config.yaml
n_kv_head: 5
d_mlp: 832
activation: "swiglu"
positions: "rope"
attn_scale: 0.125
bias: "none"
init_std_o: 0.0
init_std_up: 0.0261
lr: 0.00206
schedule: "wsd"
seq_len: 256
MLP neurons of a small language model. Each row is named by its layer, matrix (gate and up: input weights) and neuron, and shows model dimensions 48-143. Each number is 128 + 32 x the weight over its row's rms, rounded and kept within 0 to 255. Numbers have three digits each. A neuron's up and down rows have the sign that makes its largest values positive.
A block is one neuron, or neurons of one layer that tend to fire together. After each block is what it responds to, as a language model described it from the Wikipedia text at the highest values.

L10.gate38:109120125116175155145187143141128117120090117216129164108109114125147160114127127156202134081106083103113140170108112106095087120093120119146163135091210089152134137082170143071175105128129166106112136166076096136160138095116158108108059105156091142102152161132148169127145143180152223167
L10.up38:129137053153117147080113100095155086129109137207102176145149141177138121079127138138137145144110090145098136121140112119123103174129158104112101176173143141159162172079059182125146083148101128161097118236123119057127154076110131146082160183159100113102177156084188122123106181139129101109
L10.gate84:120095113124106093149050124140098069137134207135108121085187092150157164158196089147139141175161165168194071166161170145147199116180091069118101127117173103153143137154077152131158161164111191074105174157073188166110140130088077143129111152101158094114158155165139130104148180153074126156
L10.up84:098079176141114070133046097106126096093133166098146106090123075107160166143196106136106086150123131150164105203167162114119164112116160113133157142140096076134082149167109184143091148126163121131131122084129147182109122151125103098144155109110114069134128112139140062101119149149116180140
First-name completion pieces. Final word pieces that complete a person's first name, usually right before a surname, as in Felix, Martha, Christina, Arthur.

L11.gate67:127123107114102113175152090178102127168165086148114082111109103104147159144181120180088136131116182070131127130114101161153097146177107157116043110132104125130097125132104098103163101128169104143108120161148115129126137126060109129160171113105166125020213175072119103093121132108107101097
L11.up67:140123130160138169101089097134112112103093146196049115108119102090141157098174162153148148114161101144173126113076162072094099171123094165175095149080064142138091136123066114131128202092139118098115139110145131095108048180169099113096167091154168121095117174157122104170084133111146122146
L11.gate142:143112104168126162144079083133098114107158116143160107145105112078139133112146151109130119165213082195130057139116131136030141125075100138094086146093093149126108148207116175139108139124168103166097166152093147155153101111088098123127167164084145117121133167115103096103122160140158131173
L11.up142:090145100128126100124142087157134121084073164138120098120136064137126152127122200089073148154145163216121125106130145153112105157163134031109105140154099134156113117110142139119084138174124213116101164164156143161140127137145092094161118185051177140129129188121132075104080179139142143123
L11.gate331:174070095048157145142129109142098092070168116163131181092114114117159134102136133205132119165140140075122089123114157116170134114155152154152114169088097118119122130103148063163111097153130182117101152088069139148078119168081117118123129140128154183089152136136119112121141153205107106127
L11.up331:146104131116162150151141142094107129150096094171089141060066054146105151098176111109146224143147126179166118210118135143168095120121113128120119102120109127171086097110101122129128147125164135129155166161140162078170049099164095142141191101140194116104146149103133122144063094148119113169
L11.gate348:171112114121111079137110097192125160119196160134131037138077115084121128157160119107113096135159126128157104236120104080152099173155117082092163156114034085116153157123125142135110154154124083111125118111160165137086184162154140132187140150131170137177118176139130102169156116100185042151
L11.up348:108122156114094141089118163136134143097116135096111107131173123150105165082145122185165066122148131141124109114125171141162191088160122167108045113089126158138151147121111117100137145169117098142099117174085126170078110155112132165130117088093101106098084128159076151081066166151131175105
First-name word-piece completions. Middle or final word pieces inside personal names, mostly given names in lists, tables and bios, such as Pier-re, Hor-st, Friedr-ich, Wal-ter.

L10.gate576:144106120125144105152060128138080124095119163097061182098129119118213113166148111149147105142089112127145110183148104180086096167174143063158110148150138134127154178154162100115150122120150171100136177123130147096091117137090078155108122175120093104105203150123153136148185080125054090128
L10.up576:150124090140123094098106074088178076139112107113123253184099095119156162133108109111121123172095164174123095195088128123134150142143118118080159130185155130136128117115123100110149154143208160134101148114123136095133145189131085157104074101101151126133086211116142126115156121181141116146
L10.gate803:131147115070124132134086108134153097065105176190128136078122106166164123099184135097130124203144090111154101148134156162114133140098137111069119162156117088151104101129119138163054110118100145115163180207133194093102125130087109118198136147143154122118109132108123156131132094124118129151
L10.up803:107152139142095169209174115096124099103164147170139116114139115124162087123154169144130112150147118088111096146147180100179105138120142136132167089124092111095162097123144095166078157118115141108110191152146134118131144150167111113120154128133143098125125133124158126066146196216062155098
Person-name word pieces. Fires on word pieces inside personal names, mostly the end of a first name or the first letter of a surname, e.g. Pier-re, Veron-ique, Márque-z.

L16.gate65:120107102149131107133133099118176102086156113167121074146097075133169097110137160131084113168126085164146092179145130159108127134092129124151150165112128127144150123158171147175118121182109148118138126052097131138165068177085119117123140070140088150084120083092186091117150141105107135112
L16.up65:100124099121140155057115166150077149094133166115130104135127139114103129076149156141114132121170141086092094133096168103150181134082129125126073104101089111143062092199180129115084132083137193133095126155141167135189158150060085171150099126117162141171166090118112112149186130139076107194
L16.gate91:126100141156098101181130157168176127070147172169124062090094134143173138099130136129143129136159113105150112196137158133160144147180091133114079121143130122167159154146108098183151114153108169044160140097130163142166158182112065136124144122111159156149114173132121108143164149133058141107
L16.up91:099139121115131147102090144126081075097159158198077123133108111089141109144197162144163115112133096122077150169114183127145168145145033081082114142120065134184146128155094148096172110176165124105120131139159142140169137113041132100099166149164088160122153127094059114115146051150092103073
L16.gate281:061098102143070110160119161097190114128120090133108121154132158077169120096122118121135087148167168093136151129146166059066129118138106069116169130115184135101099072039115121159122192128128086131140136106149161133143177150165184124129193131165145153166115164100208109163117082140136157102
L16.up281:103116141155084120153131108211172130140111141166105164160094133121106188144089151149097102130105112138149144130186160106165169032151084168110164130137150138145079110158087037116107124075130085103061117133082142082146120088155130131116076090130154090094129112093184104126099105120171174080
L16.gate314:127135114190135152133129156093134119161220079168112152098132141137168141065155126155113125140157157169155096141161161114144095155187152142152090163144135129141140168152108179098116154137175135132138155147108158081122113186114139153138172108102129119145129088095154119121122098109099148133
L16.up314:124045082153153156164147073128137098148146186160199149158136161165126054119138166181121109167119118163195114084160156126185141140091057159112174132138123106100101086099089107099081133132095155118072194151142091147137154079078114127088119091175130105175147104170119098121119079144138142156
L16.gate623:167131076133121117142129105121080098079103136173092142101179139150111178100163100172130135160157160178100150150147151090095131162201131175130080108098179091122097129092086095151120098091114103115127190153115111123123093127095072081142115074073118186071190126117125107160159158100100098133
L16.up623:092158116155102106149112146064161115131068101107163184124103151082087131109108102117123098131107106107145142117118168130139182141101119155176154148165132132180134071151129118046092163141129101104160140133092157085116091118140046115117109069082147123132126105169154108096101178154115133135
L16.gate629:168123163144094160112161132150146129151185109113128158128128108130124165164221124180110079157104124058140072096067174162119112106088120178100105130153147183154132113134109095140081082094128084117120166123137156116123116159125133119185093152147138177143108147160171139123103072135134155144
L16.up629:130144144078080109088119147090140114135156129144111094128118126123128106112128112166116091108169165062147062083110180149133100131071099099088156164158144126169147142083166173148121119207149149154153125121136093141163077089139240071106163171131170155111103126136105104088164170167151133063
L16.gate747:123096087177063148130138148155131164162109072126076085156104161144105107125081130137159126101138162164101109131166162122106152105149146152175148166068100036116150147107083137093149210131104151088137166108136145130084164083083132153104102134108113102115074158124052108113093201171130092129
L16.up747:146165162176087159142125120154110140084141065120084119109126093155106081144177131156114089143131155183089134098123121143143128183140089178082173035128071182106163096113156115143082151115107215112159132129121144115138132119071127082192106080106150100095121138112062097135149075117053123114
L16.gate770:202151139147123127086079099118147131069163117124147061132141121100142135137143153135134113152146146104140062076141154092180148136074048123136085108175106098169165149129162109140069120108123128152132132122132136176078146113140116143134124118082179109156127127186143124098148104108071132205
L16.up770:171142085152120025126163105108113200188142099184119071137117116101123067146149145143154160109115128134128115188156218185167113078104127071137123097118106078099143168112132153112080114123103159143116145109065193130139097101099106111120125114135121074168129118122083074146142115183055137182
Mid-word foreign name pieces. Subword fragments inside foreign personal and place names, mostly Polish, German and Dutch, often in sports tables, such as the z in Bydgoszcz or Tomasz, and st in Hollenstein.

L16.gate36:157175113222109131080159150128147134088172184187157112221120131191170134150092116081188152136166137066076094128075110191131155106139121087157106103170127222137181127118111094061126142094130127173108192161146121118122097086115097127127163111067163086122151159129113102098143159155121194130
L16.up36:153088073152125118133099170087127166141102119112119098118134147142127092129103093110177045091089154130182094095135181060125081033158162092152131113127074180137165177126137070089096133113121163112135123132134069126128126161138151137147171188088144100074114055135126121102146184108072086121
L16.gate216:127059077153192099111135097067142176156118092059124229091094114143128075146156100122098133131122166059139143076152120113122201149170130155141109167153105112142129089108134086107093117152147142128056159125143196110150112124070102092157141100113188103132134179133109154107125104093052115102
L16.up216:143169154100057120122112126149139140114169109160158083142182100180180133133145086152127082088118160098071091172132165146127139130094133177050176155129060142151148118123144129129089107145152147137083108165091159130115079108126110171137036108116046103109136160113138083115098131118132151146
L16.gate276:125151101133107089146157171096088068081108157132084153178132119133167122120131167109141099105081154108098192164111100112127184142108114073114125095161160116143148144121165112144075154128118119125102106123109129206103088161153147105137103203159129080097055145115113098079054085148145095149
L16.up276:137147106128136174117186138114123099085108149133083161138083130106137088130163168103125116125151096093101096098127151130148095171083105128152146186077136172168180142141160147133141037135183111192167194141131109123145111113175146102109147193090170088170096083134086178132115156112116135169
L16.gate287:117114119133141111174117110112102132159094147138090062075107083142142092198128127110087174102156119084136153147185147101134121134113143110095018170102136188091164107106082182150114083092117074106139163127100146145090133129126082073149144143145136150062149124111109116163157102129104125112
L16.up287:099121207199105112132088103144075137165115088081127115192095106109103131120141136108099124183116131138117008087104122155116161101125152101113108148139169115125127067203123125099136158135124084098085122162142186155151127140180129095112150077072162028144189125116134064110163134091117168135
L16.gate293:159140071133136090130121087142105161108142104173098098164136116100114097169160125156100155099170162102138061138143165158128115142101127116084151154132127153082132136079108145125133167167090110125160111114153065127117095112151182132087150113180116105180126123171127106171103099141105142134
L16.up293:096116142140191130113151090136156113125114124154125160157192200150111127102161098091154155143121122145085098058101119085093095112128158119133147121103115128090132124152102123175058103075126121139100119111110107155088094149111120144134127066081109156120117164155105109112030137145109058142
L16.gate421:160061114080170166148095118146074138159139111154118102189112121168125121164111182141114075097155163108136092114147050161126077133070152124128110105129155145117200129148152176137099142156147088130153151076106153095129104151143081092105180129191092128182134143104141158085118165156145062114
L16.up421:137107079177126101150156075111114165122149124119120170168172157137102106136095173129104127081181156080144067090106111120097119081135063071145093122133099147123174054071148148126139133101121083180125135153133065098074056050089120108099107156121042132180148157170151132108178072106179111130
L16.gate593:147173143163117140140194111134121122090137101059101177147159161169084069109099116089099154115111157118122056136153146123149106148130168156165095068156172143129142142134114145080134196142126133111166130117148163103116167147120117148106162086171141092144080194089120140080137070096134085095
L16.up593:134097190097111140122104130139193109095072115140059105123112144142176094132127096103138098122125092130111135131131131128161110129219093120107100131146133135162112120118113076086121149045134133136197169113114136094098156054165131144144122150154168115116157121120171161150155128128156091129
L16.gate765:105177118139128073109183045139180124140118141154090175107124119091100122142137161167117127147130161074134104152070122137050086131129133117100105143104156163134155110148063101113166172124073166150143081177209096154061111110147097124092155073087096111147137096142104098190136137106108156102
L16.up765:153113072146075138121111043106134092131120162162104098161107132120074078107118130137153121134106140075155113125051172125133128139116118086109127137143115188201148133090136082154096111196126189131113175158157121151164117154194198172183148170144111106171100100074136156094142151131144106109
Mid-name connector pieces. Fires on early or middle pieces of multi-part proper names and titles, such as particles and prefixes: de, la, of, Mc, Saint-, Sch(alke), San D(iego).